Weights of a small GPT-style language model, trained from scratch on English Wikipedia.
Size: 11 layers, 3.46M parameters.
Architecture: LayerNorm before each block, rotary positions, untied embeddings, attention and MLP in parallel.
Training: a variant of Muon for these matrices, 129M tokens, 3940 steps.
MLP neurons of a small language model. Each row is named by its layer, matrix (up: input weights; down: output weights) and neuron, and shows model dimensions 16-111. Each number is 200 + 30 x the weight over its row's rms, rounded and kept within 0 to 999.
Before each neuron's rows, "fires after" lists the tokens most often just before its 100 highest values on Wikipedia text that the model never trained on. A number after a token or word is its count.

fires after: "en" 18, "or" 18, "er" 17, "ol" 7, "ie" 5
L8.up49,234,231,185,200,196,221,240,204,202,183,217,154,194,251,168,207,245,244,253,178,192,141,192,140,202,199,238,231,190,166,181,236,186,180,217,216,159,192,191,258,184,193,195,220,180,213,209,218,180,181,210,174,203,185,220,238,184,207,187,154,202,215,190,169,184,205,221,219,157,218,162,206,222,145,276,243,189,226,153,146,223,199,167,183,176,216,192,226,194,205,183,169,210,158,194,187
L8.down49,172,203,190,224,185,197,163,216,217,213,213,177,193,127,193,182,151,218,178,184,184,195,172,225,235,236,159,219,246,209,186,167,220,212,204,173,267,246,198,160,224,190,173,195,231,139,225,169,190,248,171,214,172,206,189,177,213,158,238,215,204,225,223,207,194,159,227,198,243,181,278,195,245,225,197,177,168,160,238,247,143,159,175,174,193,183,177,215,177,186,224,204,210,158,246,199

fires after: " p" 39, " m" 25, "ver" 11, " M" 10, " s" 5, "p" 4
L5.up176,225,213,237,202,208,184,220,202,241,190,132,181,233,185,217,263,162,206,198,182,193,198,161,207,269,204,206,188,253,179,174,221,250,179,168,202,185,219,205,254,185,174,254,216,204,155,233,238,235,184,169,220,183,247,182,181,200,211,215,232,152,164,195,159,225,239,181,236,251,201,167,221,208,236,159,242,177,262,234,199,153,207,198,134,243,195,169,204,204,203,239,158,163,168,169,226
L5.down176,211,197,222,193,226,163,203,181,177,177,229,203,201,175,207,186,178,214,168,181,166,210,232,263,184,215,220,213,200,181,198,206,190,203,186,177,280,171,180,139,186,201,211,98,218,197,207,188,195,169,220,184,210,167,221,210,241,220,200,207,185,266,143,258,129,236,147,173,161,216,210,258,245,180,227,148,229,155,179,154,160,212,229,224,189,223,248,215,206,205,183,212,157,224,245,191

fires after: "l" 17, " G" 15, "2" 12, " U" 7, "g" 7
L7.up208,208,248,272,180,158,248,189,158,212,236,161,250,229,156,175,178,208,160,151,155,218,201,205,243,202,199,171,158,196,118,234,228,218,207,198,180,203,218,230,227,166,227,173,180,204,214,149,201,217,211,211,175,204,255,222,207,249,204,191,201,198,179,198,150,205,259,191,198,218,203,213,220,200,196,133,172,188,165,164,162,202,218,194,213,128,153,223,190,190,190,192,157,200,179,252,199
L7.down208,220,189,148,191,236,190,151,227,189,153,190,197,178,164,218,231,225,202,207,180,177,182,164,160,215,159,200,238,196,189,145,222,156,217,255,242,212,190,142,171,175,152,178,214,231,232,221,203,195,158,216,205,197,147,181,226,194,207,254,188,197,189,190,190,220,193,249,254,131,199,214,193,200,177,239,155,226,254,202,217,190,206,201,160,217,215,230,210,183,224,215,242,204,252,171,206

fires after: " the" 43, " an" 9, " t" 8, "ar" 5, " 202" 5
L8.up275,199,193,189,176,216,199,226,243,219,207,186,278,243,214,222,265,215,192,202,143,203,242,197,225,204,177,253,166,203,145,157,167,163,240,186,232,195,204,156,220,230,235,225,187,191,157,264,223,183,255,185,193,228,210,249,174,212,190,157,216,204,224,167,267,172,138,194,173,142,167,186,190,198,206,191,204,181,226,290,206,200,228,190,223,192,211,216,223,234,198,159,171,249,197,184,169
L8.down275,177,217,212,228,202,213,189,209,192,170,203,165,249,163,160,145,274,211,208,197,147,180,196,168,139,124,226,228,222,211,228,198,229,199,252,202,179,182,220,215,214,213,213,253,221,199,170,208,209,202,194,211,208,188,204,187,172,132,245,172,176,165,149,153,183,163,219,196,200,209,191,224,178,232,186,145,168,202,176,269,212,170,210,196,195,134,221,217,199,230,197,203,164,191,227,186

fires after: " B" 19, " b" 18, "r" 13, "a" 12, " A" 9, " D" 5
L6.up76,223,198,226,228,197,235,245,195,186,201,219,195,179,236,182,205,268,212,219,211,223,177,216,187,243,203,168,156,165,191,175,201,226,248,148,223,187,154,195,214,160,198,223,207,128,154,245,177,183,177,174,152,168,181,241,161,176,210,175,188,216,201,184,200,226,156,234,186,178,230,131,170,232,220,199,210,179,212,237,181,209,230,188,195,233,208,170,210,193,209,210,156,223,169,226,219
L6.down76,241,168,179,187,202,192,228,141,150,210,167,239,177,218,220,212,186,172,220,180,224,191,248,215,166,180,187,191,208,157,166,192,204,146,213,189,212,241,160,223,225,205,185,176,231,199,153,181,195,199,201,218,224,228,195,180,143,174,256,203,180,235,172,222,192,191,190,189,218,191,258,233,219,214,248,179,243,223,160,221,208,218,206,218,240,144,217,180,172,216,225,210,193,279,240,199

fires after: " c" 25, "y" 19, "b" 7, " w" 6, "p" 5
L5.up199,178,232,195,187,232,153,233,202,195,199,146,218,214,187,218,211,166,185,193,186,140,240,218,202,135,204,145,181,228,189,148,184,207,180,242,214,185,190,213,208,219,219,141,205,233,244,168,216,235,208,241,202,201,181,215,213,172,244,195,222,235,195,119,193,201,244,170,192,207,181,212,190,174,164,230,150,215,161,196,204,220,252,189,189,245,213,214,250,215,146,211,151,151,168,192,170
L5.down199,222,165,172,233,158,214,125,232,240,150,214,189,181,163,194,189,226,152,219,228,207,186,198,202,228,172,204,197,141,230,202,257,173,222,179,192,208,294,273,173,183,228,209,209,206,236,194,212,197,147,226,177,187,230,188,169,221,121,188,212,220,178,182,203,233,262,224,199,206,209,156,197,206,189,212,159,239,180,171,222,201,206,228,160,223,234,198,168,177,148,232,203,183,229,238,162

fires after: "ou" 26, " M" 18, "is" 9, " m" 7, " com" 6
L5.up342,244,176,218,163,188,208,217,184,176,218,220,155,170,191,205,202,158,238,205,200,214,203,194,148,217,151,178,232,209,231,189,239,190,226,178,202,216,168,168,189,240,213,188,159,237,201,211,163,198,214,204,245,223,171,193,198,175,206,212,168,205,212,228,152,176,268,245,144,145,119,160,247,200,205,187,196,125,192,224,230,221,212,152,234,201,202,170,198,234,172,190,207,207,250,174,225
L5.down342,193,259,214,203,209,190,191,192,212,195,175,217,193,189,210,204,225,189,186,235,221,238,212,210,251,160,171,218,171,158,201,208,199,150,173,211,207,214,222,175,226,171,207,161,131,215,216,240,167,197,194,180,171,214,196,204,257,232,161,242,159,121,293,215,196,173,187,244,235,224,166,168,179,188,232,199,221,158,159,196,209,225,212,216,231,189,192,222,224,233,217,219,218,193,216,148

fires after: "er" 33, " l" 17, "r" 6, "im" 5, " L" 4
L7.up62,221,211,169,224,247,210,198,206,194,210,232,198,213,225,180,205,244,222,232,191,192,285,153,206,165,150,190,207,196,172,236,182,183,194,254,193,215,184,135,235,239,223,177,166,224,204,187,227,186,233,234,198,194,176,200,230,178,206,193,184,199,174,170,222,239,180,198,200,182,244,170,210,183,202,268,218,214,174,229,169,201,195,241,216,212,187,224,209,202,141,321,195,167,212,195,169
L7.down62,145,209,234,199,191,185,180,251,178,191,196,190,157,159,231,205,147,209,215,220,238,171,231,199,215,160,188,200,241,182,208,211,192,169,178,182,194,203,181,242,197,219,192,204,166,188,197,185,193,260,198,244,156,204,210,209,193,197,215,263,220,190,215,206,189,199,262,164,207,160,252,204,176,214,135,213,215,222,226,238,236,201,150,171,193,240,193,148,168,221,167,202,241,203,225,186

fires after: " c" 31, " w" 25, " m" 12, " p" 7, " t" 5
L6.up135,134,194,210,188,238,185,203,258,197,166,175,190,232,221,172,198,178,206,161,173,187,189,259,277,183,185,197,223,221,206,170,154,187,177,199,196,176,206,167,174,161,186,188,178,188,184,200,190,241,166,237,175,243,168,175,196,240,217,217,195,208,212,184,192,193,198,201,258,213,215,159,250,245,278,223,200,144,233,236,183,242,172,186,160,223,209,139,239,175,194,174,141,216,166,121,196
L6.down135,218,202,239,163,205,229,245,183,225,260,248,192,185,185,169,160,174,197,210,179,213,245,164,188,217,206,243,157,178,167,273,257,220,159,229,170,167,186,211,184,159,197,200,236,184,224,221,178,176,143,202,269,145,207,150,174,146,176,215,200,187,181,225,210,200,162,233,177,205,178,200,209,162,220,140,169,211,209,199,189,189,241,237,226,189,151,208,96,207,198,234,244,152,193,220,175

fires after: "\n" 21, "–" 21, " re" 20, " as" 9, " O" 4
L5.up284,235,202,224,253,210,187,190,193,223,154,194,223,186,247,220,173,174,230,191,212,182,214,196,202,222,174,218,195,179,165,177,134,196,241,188,193,171,227,198,253,202,165,203,196,184,156,234,233,163,182,186,170,210,271,203,203,216,180,203,270,165,235,174,177,186,237,198,300,217,181,222,198,177,176,168,182,188,228,183,152,185,240,173,241,174,225,195,238,177,166,228,201,260,163,209,142
L5.down284,221,209,179,249,205,223,191,171,191,215,189,179,192,201,201,179,236,197,229,187,216,190,221,242,195,199,234,242,186,208,169,275,160,197,228,170,192,196,180,164,185,233,219,189,204,248,220,191,227,209,124,202,167,173,171,179,210,184,196,190,275,207,141,208,207,185,129,175,202,220,235,195,230,175,210,158,164,191,214,216,267,231,242,146,221,196,199,216,214,163,187,297,194,240,191,179

fires after: "p" 47, " P" 29, "is" 7, "P" 4, " p" 4
L7.up280,158,181,154,190,200,191,123,210,165,174,156,218,229,189,194,217,208,177,236,251,251,220,210,190,245,173,181,188,172,253,209,146,240,207,177,154,199,170,191,216,205,193,231,197,169,189,247,216,201,184,203,169,178,190,200,158,177,170,174,243,218,210,235,194,217,188,195,216,234,216,171,190,152,244,201,225,166,232,205,151,215,251,228,211,190,175,166,222,202,215,221,187,246,186,205,196
L7.down280,203,195,266,192,167,226,222,173,200,199,177,230,160,188,174,193,188,141,219,181,162,206,206,214,186,225,234,181,206,193,170,187,234,145,209,213,203,238,171,215,153,238,196,203,200,232,291,198,192,252,185,163,240,265,163,215,239,202,188,166,198,192,244,136,277,160,241,237,228,225,210,207,185,207,187,220,214,152,207,206,216,179,207,179,183,198,165,159,190,165,181,163,183,266,168,171

fires after: " p" 23, " n" 22, " P" 12, " D" 9, "D" 8, "ic" 5
L5.up228,249,169,166,241,219,167,194,259,205,204,174,226,219,204,176,218,245,190,159,153,245,198,203,222,177,206,217,201,171,224,213,176,189,273,235,184,220,170,192,203,218,185,163,186,176,203,233,152,224,200,133,239,201,210,195,198,231,203,204,147,196,223,201,176,241,190,186,225,204,188,226,198,188,168,218,202,273,191,220,153,190,201,79,242,169,185,201,227,142,166,197,173,229,207,196,199
L5.down228,188,205,201,145,168,244,242,140,165,245,200,164,215,183,221,212,217,205,185,194,181,211,215,190,192,152,200,181,211,239,219,219,172,200,202,225,257,188,248,178,217,170,243,214,168,149,206,226,205,231,186,188,205,183,201,190,119,198,187,205,164,180,246,243,229,219,259,148,215,189,181,246,222,222,217,161,211,202,148,168,137,231,227,207,281,190,194,157,263,270,230,209,187,222,177,178

fires after: " 1" 28, " M" 28, " m" 13, "t" 9, " (" 5
L5.up295,212,152,247,201,244,195,225,224,204,192,196,202,188,217,181,226,254,218,214,214,149,234,209,146,133,202,216,180,234,177,238,196,202,198,200,150,246,197,220,189,163,217,216,227,202,198,213,214,184,187,212,239,220,177,234,148,179,175,251,202,169,192,231,139,218,217,223,233,203,174,169,228,223,262,197,218,191,158,205,214,186,267,162,196,213,194,232,220,200,212,183,153,184,273,226,251
L5.down295,210,238,213,210,206,209,224,214,214,184,229,196,187,200,223,198,202,184,175,256,203,259,217,227,254,207,205,180,198,207,207,174,230,190,187,88,173,143,194,171,257,180,217,221,171,161,236,137,166,207,164,170,164,239,197,234,242,207,219,274,211,199,181,182,216,203,201,232,204,192,222,217,151,200,208,238,212,194,195,194,216,251,170,182,170,261,206,221,235,163,199,194,198,209,154,216

fires after: " p" 41, " P" 18, " re" 8, "-" 7, "i" 7, "c" 7
L6.up271,220,146,157,228,193,169,173,232,270,260,189,256,188,259,204,232,159,208,214,213,267,201,203,156,241,205,162,213,168,231,142,223,210,225,170,223,183,183,191,193,178,266,185,161,206,209,190,214,199,170,204,225,246,200,176,174,254,167,185,156,186,223,131,208,205,225,170,189,197,201,211,218,223,219,203,202,176,186,220,226,174,196,174,183,190,147,155,251,246,223,231,120,214,223,139,226
L6.down271,186,222,211,190,195,220,173,204,150,186,215,147,198,148,199,206,208,190,172,224,178,181,186,274,156,241,229,189,200,243,209,212,258,200,232,180,236,219,174,256,122,162,225,244,193,261,214,250,199,203,149,218,153,133,249,228,138,219,216,206,168,196,170,189,219,209,201,191,199,188,183,218,162,180,205,197,229,160,194,209,226,189,218,209,201,205,179,216,191,233,167,248,268,223,201,199

fires after: "em" 18, "am" 16, "20" 12, "S" 5, "p" 5, "l" 5
L6.up347,171,238,151,253,192,238,205,247,229,213,203,190,185,242,244,186,216,205,195,189,162,170,161,212,244,162,190,175,234,231,220,230,244,139,187,191,252,163,165,141,209,195,185,232,198,232,185,201,160,257,179,224,187,148,182,168,234,201,188,206,269,202,204,206,230,250,222,198,168,193,199,197,233,199,242,218,192,209,236,169,178,201,190,207,220,220,166,186,229,195,224,232,149,182,180,197
L6.down347,224,177,140,223,222,192,219,162,183,182,214,211,188,150,221,164,205,175,191,155,201,203,229,170,122,183,216,138,167,187,200,177,222,220,170,216,233,213,238,215,203,215,215,180,184,193,197,232,191,220,195,168,203,225,208,226,244,150,188,157,141,165,169,173,214,165,208,196,244,188,206,202,188,200,171,214,234,185,215,213,240,187,168,180,247,196,204,210,225,221,222,158,223,244,233,218

fires after: "ed" 17, "p" 17, " v" 8, " pro" 8, "ay" 7, " V" 6
L6.up277,238,194,189,207,274,171,210,219,211,250,162,185,212,136,197,185,209,233,186,179,226,174,230,193,172,193,173,237,210,250,224,201,202,173,152,220,189,210,213,226,157,171,179,191,193,236,164,198,196,227,259,170,209,236,203,187,263,171,227,205,259,197,216,221,192,181,209,198,166,215,160,208,195,150,227,158,205,184,158,245,205,184,268,242,207,183,196,213,229,239,209,162,200,189,199,211
L6.down277,150,194,175,197,198,172,152,230,194,187,199,228,169,224,182,191,196,192,179,218,178,192,233,216,201,208,183,181,233,188,207,239,201,230,239,126,178,187,245,222,227,190,216,172,178,233,250,217,159,221,182,212,233,131,242,231,158,256,145,176,220,184,189,144,222,218,193,215,251,206,214,180,199,238,199,241,171,176,188,193,178,185,121,211,188,234,215,189,196,175,204,231,152,193,168,209

fires after: "r" 30, " V" 18, "v" 7, "S" 5, " p" 5, " B" 5
L6.up268,139,185,194,219,211,200,218,204,228,177,260,210,197,245,183,191,205,194,215,193,242,174,206,178,181,207,200,175,176,226,236,178,229,193,180,237,199,198,218,240,196,159,182,253,173,191,231,240,181,238,175,177,162,179,184,244,180,233,181,163,213,227,245,138,228,263,234,209,254,157,237,137,153,199,206,200,150,187,154,211,141,178,199,207,186,190,223,226,145,199,248,158,175,198,179,152
L6.down268,214,236,198,221,162,232,133,193,208,183,225,150,183,228,215,216,210,184,157,183,178,228,198,227,210,142,170,224,203,153,182,183,256,173,176,142,199,232,254,216,181,203,174,277,222,184,165,209,196,189,261,221,205,228,195,167,192,169,186,185,195,198,170,188,184,138,190,194,122,200,193,219,207,203,229,240,227,229,197,238,189,162,189,199,214,196,196,153,193,204,195,237,208,180,190,211

fires after: "s" 32, "r" 8, "or" 6, " he" 5, "in" 5, "X" 5
L8.up322,190,210,212,220,249,246,173,199,179,163,186,206,216,250,209,175,157,193,207,201,191,201,154,219,193,228,211,123,197,201,202,225,202,211,215,188,230,180,203,212,145,234,228,210,199,205,165,193,185,229,201,150,189,204,198,209,168,236,127,233,189,160,210,189,216,219,163,143,188,218,168,221,226,202,161,235,208,150,204,281,183,245,196,197,182,180,181,155,162,153,214,159,173,195,154,183
L8.down322,243,227,194,185,215,172,165,184,248,174,196,214,188,109,147,242,237,212,171,246,169,208,156,163,225,208,258,205,192,232,215,210,185,178,214,204,186,184,160,193,208,171,225,182,181,245,249,208,236,217,198,208,164,209,181,210,227,236,171,177,255,220,225,156,192,210,161,202,180,242,221,198,260,245,117,209,213,161,142,185,209,138,224,237,162,258,246,261,200,211,236,217,174,240,221,247

fires after: "m" 17, "en" 12, " S" 9, " R" 9, " N" 6, "er" 6
L6.up335,214,242,178,224,225,190,260,171,154,152,251,183,208,253,182,164,188,203,203,164,203,183,192,160,171,137,203,196,169,187,251,191,207,185,194,196,174,162,127,156,162,191,219,216,231,217,219,196,222,211,200,225,169,231,170,160,159,196,204,180,221,226,171,249,229,157,190,173,216,230,178,212,233,193,247,189,215,194,226,156,241,229,187,213,237,240,181,243,210,189,211,196,225,171,184,232
L6.down335,158,172,163,177,158,235,173,266,183,166,182,277,174,193,177,237,130,198,211,202,189,195,181,172,120,234,214,217,235,185,187,209,174,150,206,188,228,222,239,271,190,261,219,227,173,226,163,203,160,197,184,136,222,228,192,219,260,228,234,199,219,220,240,146,183,236,189,243,178,192,176,159,211,218,152,194,232,224,178,268,130,202,201,235,168,184,211,195,190,204,232,217,179,230,230,185

fires after: "v" 13, "os" 10, " de" 10, "d" 9, "e" 9, "re" 8
L5.up144,205,186,230,189,260,168,225,194,166,195,184,214,222,239,208,214,173,188,231,208,285,186,256,192,220,154,185,160,150,247,178,171,208,161,219,190,148,172,212,172,245,202,249,182,212,171,269,160,194,195,177,176,195,173,187,200,205,239,203,186,207,189,262,173,240,225,204,179,186,209,248,208,182,187,265,218,234,211,179,175,203,216,157,249,199,210,225,175,227,178,194,156,239,230,161,210
L5.down144,204,184,221,208,179,209,199,186,184,201,205,117,159,226,189,188,163,210,174,240,210,224,211,230,175,194,217,236,215,202,195,200,238,177,182,250,242,206,192,150,193,258,278,178,227,163,159,254,226,181,199,204,194,247,230,192,220,164,229,205,165,198,189,215,204,174,149,200,229,167,213,223,205,152,180,212,177,221,228,189,175,150,220,167,248,156,177,193,219,179,215,171,215,198,158,206

fires after: "\n" 42, " A" 10, " re" 9, " b" 8, " r" 8, " s" 5
L5.up88,261,148,180,195,228,244,195,166,192,193,231,181,213,227,215,206,266,246,267,239,153,217,167,176,205,265,199,222,239,232,211,179,211,240,185,232,154,208,192,218,180,188,238,195,173,212,242,156,188,218,204,193,184,252,203,215,194,166,200,192,186,206,198,229,223,231,237,246,154,200,219,175,235,198,210,167,170,227,225,194,244,196,188,204,197,227,204,183,209,250,240,208,240,211,134,162
L5.down88,157,166,207,256,207,211,229,165,224,187,185,200,233,202,236,204,169,198,200,207,199,195,196,231,224,181,212,263,163,199,200,187,202,178,221,148,221,250,239,196,219,252,177,193,147,180,146,192,187,220,198,192,144,177,207,163,239,212,230,232,233,193,215,195,163,177,209,220,249,187,184,168,166,241,219,224,240,193,234,185,242,214,211,209,207,231,193,208,191,232,176,192,226,215,214,170

fires after: "or" 16, "ic" 12, "f" 11, " t" 10, " b" 9, "c" 6
L7.up12,174,233,219,251,287,163,203,264,205,219,194,151,244,210,210,218,198,141,219,193,220,196,228,203,170,173,223,237,168,193,216,200,203,159,153,283,208,195,170,214,196,209,162,200,164,194,190,156,168,256,239,201,197,197,290,228,177,215,203,174,224,181,166,199,193,167,224,200,153,212,180,196,180,140,221,162,211,166,185,201,180,238,206,213,242,221,211,216,224,189,171,203,222,229,169,209
L7.down12,190,209,196,236,181,217,220,216,179,182,230,264,163,172,184,187,122,190,183,203,225,203,213,165,181,228,184,209,216,199,192,232,189,174,192,149,158,208,226,158,241,200,131,176,212,202,210,174,165,143,174,197,218,187,212,181,225,165,184,214,163,196,177,146,230,213,197,180,230,181,225,162,210,240,167,250,158,213,224,169,247,156,165,186,201,197,165,228,189,245,178,190,177,215,180,220

fires after: " p" 28, "re" 21, "p" 18, "e" 14, "b" 4, " le" 4
L5.up13,164,164,206,238,214,202,207,182,177,224,151,263,234,202,203,221,182,256,235,180,203,243,231,179,193,184,224,215,155,201,250,172,245,205,246,147,221,160,189,180,168,127,186,194,157,166,248,197,209,219,171,165,158,240,232,123,236,182,165,257,188,204,259,189,251,218,205,168,229,215,220,245,177,204,153,271,212,176,232,183,181,207,209,163,206,204,210,197,198,197,238,187,250,158,176,231
L5.down13,189,186,181,170,153,187,199,211,188,207,224,166,190,194,206,213,223,220,205,210,233,182,246,227,198,221,202,177,165,186,218,184,126,210,177,234,184,200,180,191,262,272,183,181,251,158,150,181,164,180,195,197,237,223,220,236,176,233,191,174,210,217,226,199,158,185,152,240,185,159,180,256,243,218,232,175,145,200,193,221,184,139,178,208,233,219,170,244,208,180,198,170,162,167,212,176

fires after: " K" 14, " V" 13, " W" 11, " p" 8, " B" 8
L7.up182,130,211,216,227,166,231,223,193,222,202,175,171,174,236,199,215,187,177,221,169,245,177,140,185,212,145,170,218,185,183,218,193,175,222,186,212,237,181,235,213,155,194,213,241,221,230,184,149,188,206,202,171,192,162,157,220,169,185,224,188,225,237,185,198,204,203,198,228,264,186,239,195,191,191,257,193,181,195,203,237,162,169,208,212,231,227,160,212,171,211,189,139,281,169,157,195
L7.down182,233,167,200,117,209,246,200,191,214,176,257,212,232,150,193,202,190,221,174,204,240,212,237,184,230,132,220,222,165,217,171,185,232,144,195,199,256,214,171,154,189,236,172,173,222,191,198,196,215,250,200,273,219,244,192,227,234,224,185,211,238,182,174,194,167,204,186,213,183,268,210,203,222,237,203,248,194,224,208,180,207,206,209,195,246,155,198,171,207,166,245,215,133,219,175,190

fires after: " re" 25, " a" 19, "f" 13, " in" 11, " t" 9, " an" 6
L5.up367,202,170,239,156,235,223,209,201,190,194,259,239,222,234,227,189,229,233,204,163,209,212,210,201,154,180,205,182,150,170,185,220,125,201,213,252,181,204,230,191,201,217,215,207,175,152,223,215,227,223,260,215,218,142,189,203,220,212,203,204,218,213,199,227,170,189,265,185,185,179,170,210,181,203,237,166,197,181,212,170,210,232,193,213,260,187,227,182,223,188,205,165,201,269,197,157
L5.down367,182,198,205,183,194,210,180,188,226,182,157,169,165,219,260,197,172,213,220,191,164,222,166,155,190,248,213,205,218,197,160,148,232,255,158,182,218,190,214,239,230,200,171,171,259,153,231,161,202,222,146,197,209,217,190,173,217,164,223,206,198,244,202,120,232,163,172,216,211,216,220,187,217,159,137,249,199,166,214,205,210,221,232,203,234,236,162,216,210,187,225,206,207,201,216,246

fires after: " 19" 47, "19" 14, " M" 8, " w" 8, " c" 8
L7.up211,212,194,250,195,206,195,215,177,189,212,145,227,221,215,179,228,196,149,190,210,251,178,220,169,152,211,189,175,183,220,171,203,189,182,150,190,215,204,191,207,213,215,238,146,185,242,204,210,228,227,198,159,238,209,244,165,123,209,297,180,146,212,152,184,201,230,185,216,238,188,179,213,195,165,174,184,199,206,183,207,199,214,160,199,238,181,271,197,167,201,152,221,252,206,158,240
L7.down211,201,179,182,232,179,168,206,271,225,167,215,214,171,193,185,173,225,234,208,275,219,198,177,179,190,181,140,274,205,145,228,224,251,206,222,227,241,223,214,203,185,211,139,197,198,144,223,166,225,189,190,193,111,200,227,204,230,184,204,214,92,164,208,191,172,227,222,216,206,162,217,192,210,200,235,190,235,167,150,181,167,229,177,220,257,177,248,223,182,197,176,206,207,169,229,203

fires after: " w" 17, " se" 14, " J" 10, " W" 8, "p" 6
L5.up259,170,128,179,210,217,232,233,191,169,215,186,170,226,234,216,215,181,210,184,205,170,198,206,175,147,173,223,168,217,234,215,193,188,204,212,204,205,195,157,238,198,200,189,169,133,209,145,210,206,223,199,237,157,200,216,205,182,195,154,236,270,165,184,151,213,183,242,238,210,254,166,224,172,207,232,146,171,169,228,234,214,261,190,200,193,247,203,227,215,232,195,139,166,220,196,183
L5.down259,269,213,149,197,225,159,265,256,220,195,152,177,181,175,177,204,209,208,219,185,243,243,211,243,177,197,184,175,188,190,227,206,165,194,224,194,173,155,203,173,189,185,158,183,190,244,222,180,196,206,177,159,222,177,191,248,232,162,169,184,209,172,223,199,222,188,177,205,177,201,209,172,230,190,172,206,253,179,195,202,137,196,205,201,285,241,187,186,193,180,244,207,222,207,213,195

fires after: "p" 20, "ac" 13, " P" 10, "n" 6, "ed" 6, " m" 5
L8.up32,230,181,193,209,219,169,182,272,199,219,213,221,207,183,191,164,231,195,228,207,233,182,147,149,207,159,183,221,229,231,221,187,208,179,193,227,222,130,198,244,184,203,233,187,242,195,223,282,228,183,184,238,196,180,189,251,235,202,236,227,208,152,207,175,194,187,171,266,216,163,215,188,199,164,231,178,187,210,181,195,182,191,233,217,179,180,187,160,222,190,242,229,250,199,218,218
L8.down32,175,208,231,176,193,172,166,250,251,212,219,149,167,264,265,184,165,170,202,220,156,193,223,231,202,200,188,187,219,191,228,210,188,203,213,145,225,227,207,188,244,187,212,202,171,190,190,265,191,245,243,180,190,167,149,219,191,227,227,195,173,192,201,206,231,224,221,201,191,162,196,177,170,164,211,166,177,247,202,177,227,192,160,146,233,198,218,185,206,200,168,157,176,199,159,179

fires after: "o" 36, "g" 10, "s" 5, "r" 5, "as" 4, "ec" 4
L6.up98,172,274,177,220,233,214,189,226,145,186,183,196,188,181,189,205,231,231,192,229,187,188,140,166,119,170,174,152,201,228,211,197,171,183,169,256,218,215,150,238,154,196,247,249,205,222,188,222,221,206,226,203,172,200,227,191,140,184,209,215,207,161,195,197,260,193,218,181,200,185,209,229,206,203,260,234,198,163,280,194,186,253,195,166,209,206,164,180,193,263,160,208,203,214,200,150
L6.down98,193,153,162,180,151,213,193,186,231,211,217,142,218,172,207,176,197,178,240,206,151,148,260,213,235,247,188,261,170,206,223,209,232,218,205,161,239,188,216,169,231,208,207,183,196,184,233,214,221,158,164,231,269,237,172,225,216,204,177,198,211,217,175,164,133,235,213,231,157,143,185,150,209,203,247,251,185,196,144,193,258,197,182,210,159,194,212,251,269,193,216,203,180,210,172,243

fires after: " re" 29, " a" 15, "ou" 12, " m" 9, "un" 6
L5.up136,186,175,241,171,246,234,194,199,188,179,207,200,195,202,192,219,226,187,225,173,224,172,223,195,165,168,169,208,190,217,225,190,207,229,223,165,214,236,225,215,249,173,243,178,187,197,221,222,171,182,180,187,210,208,221,181,153,254,143,271,170,177,179,217,189,217,218,193,220,186,155,175,287,206,186,183,174,224,190,217,240,188,226,124,181,166,198,197,227,164,164,174,172,282,157,218
L5.down136,248,204,171,192,225,240,249,191,238,223,199,144,188,224,210,243,211,221,213,253,139,207,194,160,144,232,182,165,248,204,197,171,205,138,229,236,196,194,214,234,184,159,162,208,200,238,217,180,242,195,161,196,178,203,217,169,141,189,190,136,167,207,222,209,232,251,250,219,226,232,218,241,243,190,165,210,211,139,192,193,144,155,235,202,248,156,164,207,214,183,134,197,198,162,185,268

fires after: "es" 32, "em" 12, "on" 9, " m" 9, " M" 6, "s" 6
L5.up121,213,177,218,210,234,194,158,220,203,192,186,232,186,172,169,174,192,257,222,262,208,197,201,144,208,209,202,182,222,152,200,215,234,221,267,254,210,211,192,192,111,155,219,212,220,231,168,181,220,200,208,240,181,179,190,215,169,178,220,171,176,221,172,234,208,195,225,225,242,190,180,228,177,219,230,187,226,168,237,208,151,194,166,187,176,224,264,205,198,165,220,234,213,235,231,230
L5.down121,134,230,210,216,178,229,169,193,137,187,248,185,226,227,183,256,202,193,178,165,172,203,234,244,235,175,152,224,226,234,164,223,174,204,134,130,190,145,188,216,253,257,203,185,172,191,231,204,207,236,148,186,232,212,214,175,259,246,205,204,220,194,226,176,176,191,174,210,163,236,179,177,163,217,185,218,175,155,177,213,264,198,191,243,176,200,180,230,200,199,143,207,190,172,153,180

fires after: "am" 23, "il" 15, "em" 12, " B" 5, "m" 4
L7.up4,172,195,146,191,221,249,198,218,187,253,188,228,249,234,263,184,183,197,194,200,228,179,185,210,208,254,152,193,210,228,207,233,193,184,213,244,200,205,195,233,240,196,181,221,221,214,169,229,192,254,160,233,180,210,195,146,178,190,187,141,198,213,202,178,219,216,179,187,223,175,164,172,208,212,196,213,189,205,223,159,153,219,219,207,183,177,190,205,231,182,201,253,173,210,176,243
L7.down4,253,237,177,222,218,210,213,210,250,173,273,202,170,144,173,177,239,238,172,214,219,210,241,189,165,218,182,195,256,181,206,201,261,170,171,231,222,175,180,168,192,203,213,202,189,177,210,151,185,228,177,262,228,179,195,191,202,242,126,267,177,178,213,204,242,207,204,232,172,219,223,191,211,159,187,183,197,212,156,197,179,204,189,209,216,199,191,183,137,167,133,177,189,217,255,184